config.yaml
n_layer: 13
d_model: 160
n_head: 2
n_kv_head: 2
head_dim: 64
d_mlp: 640
vocab_size: 8192
activation: "gelu"
norm: "layernorm"
norm_place: "pre"
norm_eps: 1e-05
positions: "rope"
rope_base: 10000.0
rope_fraction: 0.25
qk_norm: true
attn_scale: 0.136
bias: "qkv"
tie_embeddings: true
parallel_block: true
init: "uniform"
init_std_qkv: 0.0485
init_std_o: 0.0106
init_std_up: 0.0485
init_std_down: 0.00475
optimizer: "adamw"
lr: 0.0024
beta1: 0.9
beta2: 0.95
weight_decay: 0.11
lr_head: 0.00891
grad_clip: 1.0
warmup_steps: 304
schedule: "wsd"
decay_fraction: 1.0
decay_shape: "linear"
final_lr_fraction: 0.0
batch_tokens: 16384
seq_len: 256
doc_mask: true
train_tokens: 141100000
steps: 8613
dataset: "wikipedia_en"
MLP neurons of a small language model. Each row is named by its layer, matrix (up: input weights; down: output weights) and neuron, and shows model dimensions 32-159. Each number is 200 + 30 x the weight over its row's rms, rounded and kept within 0 to 999.
After each neuron's rows, "fires on" lists the tokens most often at its 100 highest values on Wikipedia text that the model never trained on; "fires before" lists the tokens most often just after its 100 highest values on Wikipedia text that the model never trained on.

L7.up623,194,210,168,222,173,215,227,204,151,172,181,172,251,172,156,187,210,261,179,209,213,193,203,182,173,256,243,184,268,172,220,249,197,202,214,214,160,170,200,201,139,128,209,195,160,194,191,190,232,208,173,177,198,178,174,227,133,237,212,185,199,179,235,207,238,242,188,218,215,180,244,214,235,209,180,131,186,146,155,216,195,220,257,233,221,175,150,224,226,227,155,185,195,183,166,190,203,252,239,230,201,170,196,220,207,245,185,205,212,207,201,257,210,223,174,215,159,213,225,198,260,184,165,208,213,212,133,174
L7.down623,198,221,232,189,214,206,195,162,254,207,216,225,197,295,233,199,198,134,210,203,208,243,168,199,247,161,162,210,163,224,164,162,215,212,184,178,190,240,202,201,260,242,173,243,224,201,179,237,153,165,201,220,168,208,196,161,240,188,182,178,199,197,182,185,171,133,217,224,171,190,208,181,174,197,151,254,244,231,222,175,213,245,161,165,197,213,243,191,215,159,212,216,186,226,266,243,182,150,163,191,203,237,206,217,219,211,161,173,225,177,208,188,154,171,213,179,189,211,164,146,191,223,220,188,215,173,231,197
fires on: " ="
fires before: "=", "\n\n"

L7.up297,190,175,161,205,254,210,203,209,232,227,180,227,277,177,174,146,206,201,212,253,218,168,193,185,236,198,210,218,194,193,239,206,179,191,146,185,232,189,176,212,204,229,196,157,198,229,199,213,234,155,234,183,199,218,162,207,216,158,131,165,241,181,140,180,194,201,269,171,169,123,186,181,223,225,194,178,172,186,178,229,195,253,253,224,274,222,127,186,197,198,178,167,228,182,211,216,214,238,159,214,185,176,180,205,215,200,186,214,233,191,216,154,236,214,226,207,172,221,235,238,251,231,179,234,200,205,202,173
L7.down297,223,170,226,136,122,215,198,168,224,220,176,162,214,250,204,219,233,247,178,149,243,240,201,214,192,215,140,204,240,224,180,155,244,242,209,182,154,220,206,158,184,213,184,177,154,166,181,169,193,235,229,223,208,166,191,198,161,267,229,219,203,166,199,185,195,160,144,215,212,234,218,215,203,211,174,177,193,221,230,183,259,203,161,187,147,197,218,245,256,203,247,219,239,191,196,210,168,166,197,227,199,197,190,245,164,240,209,201,213,193,191,229,213,187,139,185,248,193,185,137,182,182,228,150,192,158,193,247
fires on: " =", "\n\n"
fires before: "=", "\n\n"

L9.up510,194,220,167,199,219,256,207,185,211,221,250,155,203,186,172,206,191,197,197,186,244,191,231,192,236,195,169,229,226,206,167,189,192,232,169,190,183,219,165,161,222,186,240,160,181,173,217,166,162,203,201,206,153,230,192,219,234,243,231,197,211,208,228,251,176,214,226,220,139,166,143,182,231,265,169,219,129,198,208,131,222,200,228,167,225,194,151,161,237,178,172,195,164,218,233,242,216,220,168,180,184,228,158,163,231,197,233,190,213,155,173,186,183,214,214,185,185,196,190,248,217,228,211,178,128,183,248,185
L9.down510,191,253,194,211,184,203,153,200,253,182,147,197,195,212,200,193,189,192,195,154,215,205,171,160,211,186,237,176,166,181,150,170,194,209,246,189,238,215,182,231,201,202,233,223,177,222,150,215,221,257,209,257,198,149,228,142,157,213,210,204,179,213,193,241,183,152,171,232,116,227,216,246,216,181,202,240,224,245,231,197,281,218,232,225,160,172,228,208,182,200,167,175,93,165,178,226,206,151,244,207,197,209,234,244,177,227,176,239,202,211,180,181,197,182,205,208,208,213,194,160,240,160,205,193,175,167,176,244
fires on: "ti", " =", "°", ")", "′"
fires before: "on", "\n\n", "N", "ons", "ona"

L9.up374,180,137,172,226,247,205,181,248,178,204,202,231,229,210,185,170,216,217,266,173,212,170,114,237,202,202,166,222,197,243,233,191,202,210,185,183,187,181,210,214,232,208,195,182,222,277,223,150,196,192,206,224,187,225,164,189,233,227,207,204,206,196,197,207,191,218,160,241,214,131,205,107,190,158,193,176,169,207,184,257,196,221,154,201,197,190,212,215,180,190,216,169,181,233,216,221,202,202,171,224,208,179,223,177,223,240,208,195,168,199,190,203,169,226,156,215,192,209,264,226,224,248,229,249,205,200,237,243
L9.down374,225,253,212,178,207,189,199,190,156,187,199,172,185,214,180,218,169,204,183,193,182,209,284,203,190,234,212,162,211,179,175,189,226,183,181,119,226,201,188,214,189,199,208,187,242,119,175,236,229,194,172,165,167,196,268,262,177,178,265,189,161,204,207,207,197,189,198,222,191,280,211,232,187,253,220,182,197,189,168,183,217,173,196,196,200,215,135,258,169,167,211,234,239,236,178,183,200,241,255,181,206,226,218,228,211,152,155,157,193,185,187,155,203,214,198,196,188,217,151,205,239,166,139,190,171,188,168,134
fires on: " |", " on", " could"
fires before: "\n", "  ", "\n\n"

L6.up590,223,170,217,228,249,181,180,194,177,226,211,191,232,206,204,180,170,177,218,169,171,178,177,198,190,213,210,226,216,200,200,266,229,169,196,169,162,196,190,201,153,208,185,254,181,222,196,112,177,184,215,242,146,224,203,188,251,219,157,229,186,134,203,241,153,209,227,231,157,213,245,174,238,202,184,233,156,178,197,196,230,129,232,213,205,188,230,231,194,203,208,257,180,236,244,184,210,225,236,204,217,202,182,210,208,260,144,188,162,158,179,228,185,157,152,172,166,149,206,162,188,218,265,226,208,241,204,185
L6.down590,193,216,251,161,150,237,208,207,205,205,170,232,191,208,215,184,185,255,162,214,180,269,218,201,194,162,203,150,150,188,188,125,219,268,200,208,215,192,204,192,181,193,180,136,191,151,189,251,188,188,229,192,221,178,223,191,142,183,196,167,226,218,213,170,242,176,147,188,254,208,226,189,180,220,162,208,203,181,251,207,189,215,169,225,224,192,212,174,164,191,178,187,244,201,192,187,155,200,166,268,193,158,179,184,202,180,197,221,201,233,294,197,245,235,232,219,204,213,200,208,191,170,143,166,192,193,221,195
fires on: ")", "]"
fires before: ",", " is", "\n", "\n\n", ".", " and"

L7.up618,179,169,239,188,181,195,218,201,134,212,118,178,240,184,201,157,210,237,202,176,210,173,194,235,203,189,169,209,188,187,183,217,188,207,169,206,180,241,238,243,155,180,203,226,181,220,190,183,226,228,227,134,183,219,215,224,134,203,218,159,196,161,218,168,195,217,190,183,192,137,229,169,281,197,195,212,177,269,212,202,221,227,209,240,251,188,181,219,159,209,210,187,204,147,203,211,168,254,204,241,249,200,241,246,197,228,195,226,208,203,154,189,214,219,197,178,195,165,223,220,184,229,170,278,181,254,210,192
L7.down618,199,210,206,204,212,242,208,182,226,205,222,194,222,254,230,227,178,197,224,221,239,249,231,178,180,210,219,226,242,183,221,213,164,205,211,184,200,181,168,151,196,238,189,169,227,198,246,210,173,145,210,232,171,185,183,211,216,174,223,245,225,264,189,213,188,226,204,195,178,209,234,180,188,213,185,167,262,173,183,187,238,230,232,178,146,217,272,183,236,197,239,218,195,188,204,186,181,132,158,226,152,198,192,158,190,178,200,210,169,157,228,185,149,182,144,198,224,201,154,195,169,203,267,128,257,202,201,235
fires on: " ="
fires before: "=", "\n\n"

L4.up482,206,227,248,181,193,223,219,171,182,183,177,188,186,192,219,104,213,210,195,196,208,166,195,174,205,211,246,180,151,245,191,212,250,201,240,207,192,180,170,264,206,121,163,213,203,271,224,196,218,192,203,185,175,206,230,258,187,180,202,159,168,245,163,206,217,187,184,229,185,176,256,225,201,202,131,199,219,263,224,132,167,160,217,213,159,152,217,183,199,220,216,184,217,249,175,176,190,218,195,219,207,177,204,272,208,171,173,233,176,160,216,206,214,255,209,163,227,180,227,208,239,150,228,186,196,205,221,191
L4.down482,216,204,142,244,200,196,159,238,229,199,232,249,225,227,197,256,186,209,217,189,170,256,206,228,199,230,156,230,239,164,208,218,178,187,192,204,215,183,211,112,216,217,258,169,206,182,155,192,185,224,194,179,255,192,156,159,232,210,194,208,250,168,250,190,199,236,221,173,189,214,165,215,171,204,245,205,180,144,185,275,207,231,186,190,215,215,193,229,183,195,183,213,173,130,210,232,210,200,232,195,214,202,217,171,177,228,246,176,216,252,148,189,180,165,158,205,190,221,195,158,161,275,182,182,201,179,155,209
fires on: "'"
fires before: "s", "t"

L7.up546,220,253,225,250,233,187,218,188,188,213,202,206,190,170,192,190,234,183,162,229,213,131,186,153,168,171,237,171,178,203,248,229,200,199,177,218,202,176,235,228,141,225,220,186,186,189,184,190,237,245,235,90,231,169,165,197,206,198,197,152,224,204,204,179,238,186,206,214,208,154,248,191,203,231,209,162,209,199,252,174,227,212,164,228,241,196,132,142,139,175,189,211,203,211,210,220,229,219,188,172,191,205,234,219,195,253,177,210,224,181,242,200,185,195,211,186,132,181,223,174,216,235,210,260,213,236,198,200
L7.down546,162,194,201,162,182,246,175,246,182,183,123,193,235,243,229,198,152,243,228,165,224,248,217,256,236,210,179,215,222,191,163,166,172,216,201,199,186,209,163,171,226,185,134,231,183,204,233,248,177,176,169,256,153,202,187,199,179,227,168,198,236,187,187,219,167,211,229,213,182,237,211,183,205,168,213,182,192,187,153,214,194,242,184,147,167,200,260,243,213,231,231,233,208,156,206,175,156,191,169,225,204,186,167,151,234,164,200,207,199,195,203,228,172,186,146,228,220,200,186,201,197,185,183,143,208,193,225,207
fires on: "'", " G", " =", " life", " January", "ad"
fires before: "-", "s", "t", "\n\n", "O", "="

L6.up290,218,209,213,204,161,179,177,186,192,172,127,210,202,232,156,255,161,223,190,206,161,179,147,219,171,187,209,203,185,196,205,219,192,261,212,174,186,200,273,164,193,235,194,198,249,224,200,227,241,212,191,160,217,170,177,200,163,201,281,182,207,185,225,236,192,195,195,183,241,131,185,228,226,179,193,167,186,154,256,243,233,256,198,153,206,138,168,215,160,145,151,179,202,190,185,228,226,218,209,228,147,194,183,161,238,238,244,226,212,202,204,155,176,231,207,204,192,209,224,193,222,185,155,156,237,182,199,161
L6.down290,189,178,155,191,243,236,188,205,224,199,221,226,203,218,250,141,206,180,209,224,258,213,192,207,241,208,206,194,205,207,208,167,179,191,215,216,193,216,143,205,241,163,193,196,221,199,169,173,208,215,223,252,207,221,195,199,236,197,123,261,160,172,162,132,243,174,224,215,166,239,229,165,189,193,200,200,197,227,159,190,188,212,186,197,214,229,251,202,266,255,237,236,254,175,206,159,166,144,205,179,244,201,172,239,183,153,155,179,206,201,216,228,232,192,170,204,257,180,182,162,175,182,249,244,147,221,231,258
fires on: " =", " is", "ur", " worked", " work", "="
fires before: "\n\n", " a", "="

L5.up378,211,190,148,172,155,212,207,196,239,197,172,188,234,192,195,193,204,186,198,177,219,156,219,227,212,253,155,181,191,215,168,203,237,208,274,224,169,150,176,213,179,199,207,119,230,207,194,188,193,194,241,155,180,250,176,192,151,193,265,220,161,221,254,200,211,147,222,196,170,180,252,224,222,214,168,238,198,223,225,175,133,256,265,233,205,245,184,211,254,242,140,160,203,172,213,248,185,212,209,165,208,142,219,192,222,189,241,214,206,219,180,198,220,190,206,207,195,198,184,196,169,219,184,190,207,179,171,174
L5.down378,197,214,224,223,245,209,169,176,174,231,243,215,162,221,186,217,190,221,209,196,199,221,185,173,219,161,245,238,166,192,221,189,167,152,157,159,225,223,254,194,215,208,227,287,210,225,179,203,219,183,194,252,234,157,171,194,256,202,116,201,212,184,154,211,164,239,204,196,225,202,162,157,164,203,228,196,195,182,185,228,252,166,145,202,201,183,192,149,167,168,252,240,198,220,188,181,240,173,217,222,236,257,173,189,181,185,159,174,177,194,221,192,208,179,160,229,215,187,209,214,222,184,201,249,168,243,231,200
fires on: " =", "="
fires before: "=", "\n\n"

L4.up147,228,103,172,210,148,221,200,202,107,181,153,213,239,198,231,229,213,199,180,173,198,208,201,175,255,168,164,197,200,169,207,229,195,226,175,180,210,187,203,254,222,229,223,209,212,208,190,191,188,198,214,207,156,190,204,215,165,213,216,184,194,210,171,195,193,202,198,181,187,200,215,174,235,202,248,203,171,192,239,167,216,203,270,207,233,209,149,272,206,165,221,180,209,146,214,210,144,171,176,261,120,195,203,176,234,181,169,199,215,207,231,180,196,191,217,245,147,201,169,231,189,205,232,259,186,189,195,261
L4.down147,179,249,221,169,268,160,196,202,267,200,194,269,207,219,196,161,185,222,209,206,219,219,181,235,207,217,185,228,192,213,201,167,221,178,245,212,176,159,187,148,133,188,151,186,207,213,216,204,220,203,185,200,246,210,192,234,238,171,165,213,228,198,166,208,222,236,219,227,193,241,208,210,210,205,147,184,266,191,166,228,149,218,143,213,155,192,245,187,192,208,213,219,226,253,162,192,221,206,198,126,291,172,176,204,184,172,243,174,198,180,160,215,219,229,192,133,174,168,205,180,217,170,200,164,245,232,191,155
fires on: " =", " SC", " Services"
fires before: "="

L6.up100,169,198,174,232,142,221,208,193,199,157,168,190,223,215,195,154,209,202,224,170,223,210,212,196,188,197,169,213,253,201,226,214,203,279,219,187,146,197,232,252,182,171,179,209,164,243,230,193,183,211,205,146,176,225,222,232,187,191,223,141,169,229,195,166,231,213,158,201,233,144,168,221,249,176,213,202,191,193,247,144,179,217,240,215,219,200,189,225,255,215,182,151,218,190,160,211,127,129,190,263,162,244,240,249,192,212,265,187,184,181,173,233,176,191,180,147,228,180,216,202,170,178,198,175,225,175,229,172
L6.down100,213,217,206,157,250,192,187,215,196,217,208,200,184,252,229,204,179,200,181,246,192,206,197,219,200,197,214,189,157,225,192,205,189,131,193,215,237,179,211,141,239,225,177,153,269,172,162,181,218,141,216,248,246,143,190,183,223,200,194,262,225,200,204,204,207,197,251,174,182,248,246,181,132,228,201,222,218,222,174,259,186,177,187,174,171,180,214,184,174,177,230,247,186,228,207,170,242,248,231,160,238,162,133,185,238,197,124,222,193,212,202,169,228,220,215,209,177,227,169,177,221,226,249,196,159,205,185,223
fires on: " =", "ography", "ology"
fires before: "="

L5.up527,206,211,221,192,254,166,203,200,188,202,182,244,236,166,224,130,204,196,170,175,195,204,161,153,203,221,138,218,188,183,200,264,213,214,252,160,175,207,183,214,223,235,177,223,237,244,180,203,148,180,192,207,211,220,221,186,184,179,192,182,190,150,210,206,169,212,230,186,202,234,190,218,215,251,224,187,128,227,185,211,237,212,270,166,182,164,178,226,188,162,206,214,164,225,194,176,193,235,212,271,202,228,156,204,255,188,215,181,195,210,216,268,177,189,210,155,217,196,215,194,201,276,172,209,241,237,208,193
L5.down527,200,187,205,197,174,197,167,218,185,172,216,200,168,245,195,213,172,213,220,242,177,202,244,242,206,143,253,162,237,191,212,160,182,188,159,235,188,211,198,201,196,172,187,177,148,162,215,177,267,232,239,188,210,151,202,220,204,224,222,231,169,223,206,175,259,214,198,204,219,179,218,117,209,120,207,203,261,160,231,188,196,187,135,199,217,222,212,197,182,207,186,201,238,202,211,172,197,167,166,154,201,175,235,210,201,209,190,217,229,217,207,150,235,218,168,279,187,187,200,202,209,127,235,193,172,172,237,212
fires on: " =", "(", " Votes", " birth", "^"
fires before: "=", " |", "1"

L6.up257,174,180,219,211,249,173,173,242,224,215,215,276,187,189,193,157,221,191,199,240,154,145,223,177,177,205,189,211,228,202,161,244,199,251,213,195,227,200,190,199,186,194,207,232,178,225,213,214,161,150,205,158,178,189,209,206,202,220,189,168,222,197,114,156,211,225,228,192,177,171,169,226,195,183,216,193,170,199,201,206,205,190,248,209,201,181,168,209,197,179,156,192,203,282,176,239,220,201,209,198,204,161,180,225,230,229,131,164,215,243,209,201,228,292,212,212,223,215,210,182,239,245,185,185,204,195,215,137
L6.down257,230,215,221,179,200,193,175,148,213,198,161,193,220,252,216,144,249,210,197,203,227,255,167,267,242,179,228,192,173,179,189,192,180,167,181,234,255,222,210,194,212,188,179,205,182,196,160,199,205,242,191,175,226,218,231,201,167,238,233,230,187,220,245,182,233,181,168,220,212,229,213,186,235,249,158,191,211,205,221,148,250,202,156,218,233,218,312,179,213,203,205,200,187,116,216,169,195,239,156,188,185,214,182,170,167,167,219,244,178,191,207,193,214,182,174,151,218,190,199,173,133,185,208,181,177,168,209,266
fires on: " =", "RA", "1"
fires before: "=", "\n\n", " |"

L4.up606,215,219,180,192,175,170,186,140,203,175,205,218,172,170,245,143,250,193,197,182,239,169,230,190,197,248,267,186,183,266,233,225,184,180,232,185,224,185,195,239,187,241,164,219,139,206,191,177,195,213,175,234,173,183,203,225,185,179,165,219,170,216,197,188,194,216,169,219,200,184,234,191,189,179,189,200,182,255,195,187,237,115,226,228,211,191,165,202,246,200,176,236,188,247,187,152,220,246,225,204,279,155,221,216,237,218,198,194,172,200,182,118,200,276,167,198,208,235,206,184,230,220,190,198,192,206,184,183
L4.down606,184,211,224,214,203,227,204,256,177,217,196,169,244,232,148,237,137,219,225,219,174,228,176,226,224,148,153,240,241,164,176,170,216,204,190,258,182,219,178,150,221,181,276,222,251,179,165,236,166,211,221,147,222,184,175,181,229,187,225,152,240,186,208,172,231,210,299,191,164,190,148,191,211,217,212,185,212,162,215,213,161,225,199,199,183,191,225,201,174,184,223,162,210,123,171,214,195,176,194,193,151,228,201,190,179,208,209,215,236,161,223,241,211,156,200,222,152,201,184,210,175,208,170,195,198,193,232,232
fires on: "'", " Length", " With", " resulted"
fires before: "s", " |", ","

L9.up135,214,215,202,184,263,211,203,225,202,250,195,185,228,220,227,212,252,228,153,239,191,164,193,202,174,230,192,195,194,227,233,159,203,175,213,182,192,146,208,258,188,189,236,196,249,198,210,168,165,177,153,166,181,176,181,203,175,208,171,198,173,189,157,217,248,211,272,213,176,207,210,223,169,164,238,252,212,156,205,217,254,175,254,272,227,244,121,180,177,226,203,173,215,191,173,206,190,149,219,222,232,190,241,215,190,139,223,236,203,209,177,181,199,239,167,242,173,195,217,248,177,216,210,223,172,187,179,148
L9.down135,256,187,197,245,151,238,209,234,202,171,146,174,167,177,173,224,173,256,246,187,211,230,202,195,216,154,243,166,206,262,165,184,176,193,185,200,201,229,167,170,192,180,200,222,130,206,165,202,191,251,196,237,201,200,159,196,224,233,225,207,269,213,237,208,196,191,155,188,191,194,183,195,165,184,183,232,178,202,215,147,212,226,116,186,180,209,211,231,192,226,140,218,199,212,184,224,239,233,166,198,185,235,219,170,196,192,159,218,177,202,209,244,199,206,201,254,208,227,201,114,231,225,214,154,216,242,213,176
fires on: "=", " to", " ="
fires before: "=", "\n", "\n\n", " the"

L9.up416,133,213,175,223,208,207,193,205,219,269,226,193,245,201,188,250,239,202,172,205,256,210,181,165,212,144,147,158,200,179,213,189,213,208,168,178,234,207,180,184,169,190,235,208,210,192,182,197,248,199,191,171,142,183,166,208,252,215,149,184,197,184,157,200,186,212,249,189,219,182,173,180,204,280,196,214,177,184,177,219,173,219,251,224,202,206,126,188,192,168,185,194,156,185,184,268,263,171,198,215,189,194,193,211,187,188,194,231,188,198,156,213,232,189,265,246,191,215,189,185,175,186,232,215,163,242,212,208
L9.down416,262,204,181,161,178,216,227,199,202,203,163,210,212,177,256,240,164,222,221,175,148,221,189,188,163,205,223,160,208,212,181,150,239,174,218,237,167,176,200,185,192,182,200,219,143,210,169,241,226,237,196,256,170,191,199,168,157,179,257,205,218,165,199,200,228,180,154,188,208,298,244,208,192,157,188,229,231,229,195,217,239,214,140,207,205,190,245,203,181,189,212,211,107,196,224,142,142,204,180,215,278,188,219,163,228,227,194,180,201,196,174,191,200,171,210,173,217,174,195,196,227,176,251,211,238,198,207,269
fires on: " =", "="
fires before: "=", "\n\n", "ed"

L6.up560,150,188,186,155,221,172,209,188,173,260,179,217,243,180,174,199,188,194,228,175,222,209,201,201,191,160,232,209,195,185,209,179,180,204,196,211,218,245,189,173,190,188,219,250,149,250,180,248,151,215,244,200,176,206,167,197,174,185,188,189,165,199,178,206,196,226,207,223,197,145,224,159,226,145,238,174,205,133,197,253,209,210,209,245,250,193,137,182,229,207,216,188,209,206,215,229,198,219,179,197,243,122,186,175,231,206,101,187,219,203,196,200,216,279,220,235,168,229,248,239,228,156,146,256,216,193,205,209
L6.down560,218,222,238,208,185,263,208,203,210,161,199,166,207,263,199,200,170,235,158,199,194,204,198,224,201,197,148,185,193,253,182,242,225,222,173,193,181,140,199,238,246,232,206,157,197,142,210,177,184,173,168,234,213,174,248,211,211,170,212,207,244,169,221,201,213,172,157,187,250,249,165,198,188,248,147,237,200,210,206,175,199,205,186,183,174,217,272,204,153,199,193,222,199,195,193,195,180,179,207,223,130,234,211,217,128,184,252,251,183,226,188,202,214,134,180,183,262,159,205,184,175,193,260,119,175,147,202,203
fires on: "\"", "”"
fires before: " |", ",", "\n", " and", "\n\n"

L4.up132,215,231,211,191,231,195,189,214,195,227,264,215,245,203,171,168,176,210,210,142,194,193,201,178,199,180,165,202,178,171,181,218,190,232,178,172,229,220,179,170,199,200,214,207,248,203,207,199,166,171,173,194,201,191,166,184,226,253,181,200,172,228,234,204,223,255,199,177,170,139,181,220,164,196,211,118,226,162,200,243,155,221,171,246,201,147,184,197,222,210,175,202,153,224,162,215,246,245,194,198,194,194,219,228,210,192,193,224,221,194,153,212,168,297,197,229,197,223,239,193,226,175,219,155,182,182,169,98
L4.down132,179,166,186,201,161,209,190,190,167,166,156,183,185,215,245,218,217,212,176,235,213,241,202,218,228,227,225,197,203,204,184,173,226,190,232,233,184,172,225,222,169,202,194,227,141,167,163,219,227,220,232,187,195,199,244,234,169,147,207,175,179,172,134,172,211,170,205,191,242,278,236,166,229,204,198,259,179,217,181,165,247,176,228,197,213,243,196,220,191,197,205,240,223,194,194,158,168,132,211,179,264,238,168,208,214,247,163,177,193,192,251,195,209,123,214,169,190,213,170,204,196,199,196,260,205,165,224,259
fires on: ")", "pec", "iv"
fires before: ",", "\n", ".", "\n\n", " is"

L10.up601,203,155,220,146,180,180,221,212,223,246,175,198,227,181,202,186,154,174,265,191,191,268,194,255,225,165,224,140,212,209,225,209,181,245,212,219,173,199,224,149,188,188,203,171,180,215,198,181,174,216,190,203,203,200,206,196,219,244,221,193,214,152,208,211,217,262,183,191,180,235,197,178,223,191,185,200,202,187,196,213,194,233,249,270,244,209,205,196,232,193,197,183,156,232,144,141,173,183,185,198,243,176,168,228,136,215,187,159,199,153,202,232,211,257,211,200,245,201,171,172,163,260,177,218,187,193,189,246
L10.down601,186,230,220,222,215,186,220,213,181,231,222,272,162,237,204,192,208,145,173,189,187,177,192,190,159,203,187,206,196,195,219,210,270,211,195,161,181,273,193,163,178,196,204,168,162,215,128,190,167,218,176,180,178,216,231,180,188,196,240,217,196,179,223,140,217,188,176,232,268,216,248,190,246,224,229,194,153,143,202,162,179,163,187,184,237,193,220,215,184,164,216,191,251,198,172,198,220,206,187,205,238,154,251,170,216,199,165,216,195,257,223,171,210,299,254,164,150,203,213,198,242,177,207,158,205,188,208,141
fires on: " |", "|", " (", ":", " 2019", "\n"
fires before: "\n", "  ", "–", " |", "0", "|"

L6.up531,189,161,181,184,133,222,188,193,236,177,227,185,279,198,175,194,149,167,221,215,204,171,213,190,204,204,208,125,180,213,160,249,206,227,236,208,158,180,233,242,119,211,153,184,176,198,159,224,211,192,211,184,213,155,216,164,162,176,200,205,156,169,180,258,230,204,221,203,191,182,172,211,231,205,168,178,199,192,215,211,195,285,230,190,183,212,154,258,209,222,182,173,201,179,216,254,191,237,193,243,208,145,205,221,211,191,231,233,234,218,210,138,211,228,244,198,202,183,152,175,237,221,203,135,222,200,209,152
L6.down531,201,250,237,198,273,208,179,197,199,237,182,231,125,232,224,209,228,220,188,215,185,266,163,232,181,165,210,218,203,184,214,168,169,170,182,180,195,208,186,192,257,211,231,221,240,213,195,191,186,185,227,197,198,258,218,241,257,211,160,230,180,225,211,135,192,205,183,190,215,199,230,185,214,190,207,204,222,186,181,183,194,158,165,227,249,236,254,133,200,156,228,216,209,199,167,161,230,128,239,212,218,265,185,162,210,211,173,157,175,188,241,221,181,174,150,220,223,180,172,195,154,141,226,250,149,168,206,222
fires on: " =", ".", "ks", "s", "rs"
fires before: "=", "\n\n", ":", "C"

L6.up294,208,224,192,158,191,192,218,203,136,191,195,199,238,223,213,191,196,223,207,226,229,193,287,170,162,222,167,180,224,201,242,225,178,204,196,206,201,180,179,239,151,176,204,188,198,182,205,212,196,227,177,177,249,210,207,210,149,216,178,189,179,230,173,202,249,229,237,208,226,191,180,197,237,148,209,220,220,145,238,222,205,226,220,197,242,197,147,196,184,244,228,180,197,146,184,196,238,224,215,212,209,159,208,236,190,224,238,163,218,239,181,184,198,192,186,219,102,203,209,216,179,134,173,238,180,141,134,219
L6.down294,197,187,191,216,195,225,150,219,232,195,201,200,203,237,183,199,186,201,182,193,171,240,134,227,241,134,205,217,179,202,157,169,223,193,194,173,205,223,197,155,262,209,225,227,227,208,166,216,186,145,227,230,158,180,175,206,262,167,206,196,182,207,212,216,150,186,189,190,192,208,243,173,133,243,163,218,194,233,155,190,172,164,176,206,176,199,242,212,227,175,185,238,167,232,235,202,175,173,198,221,195,251,181,166,220,193,163,226,171,170,221,220,194,218,193,184,253,189,170,213,219,253,224,151,203,222,261,183
fires on: "=", " ="
fires before: "=", "\n", "\n\n"

L10.up337,188,204,157,191,253,226,201,190,243,255,169,173,219,230,177,272,200,193,162,226,213,168,213,197,174,167,203,159,216,214,226,237,220,231,143,183,216,152,187,191,190,239,212,130,219,195,181,160,141,220,173,157,141,195,215,265,196,132,208,204,193,184,171,240,213,236,231,216,135,208,189,200,240,213,170,236,202,153,212,195,207,188,257,184,280,240,170,205,202,143,222,210,166,185,224,217,156,162,225,182,220,207,208,243,180,196,231,210,184,194,171,208,182,235,215,188,206,241,225,209,173,239,193,255,154,215,242,180
L10.down337,254,215,195,195,207,141,194,207,185,129,177,210,207,245,210,257,208,173,263,139,205,198,194,184,227,198,193,206,211,220,173,173,230,168,218,196,219,173,186,136,246,154,178,243,190,186,184,181,275,242,155,238,247,190,170,152,194,241,197,200,232,222,243,196,194,182,218,195,250,205,238,198,188,206,246,214,206,264,145,197,225,167,169,181,133,190,216,208,162,204,183,173,159,195,200,223,269,225,193,218,236,256,228,173,188,210,210,208,213,213,161,165,209,189,168,163,169,178,171,201,236,207,214,195,213,232,141,157
fires on: " =", " was", " as"
fires before: "=", "\n\n", " the"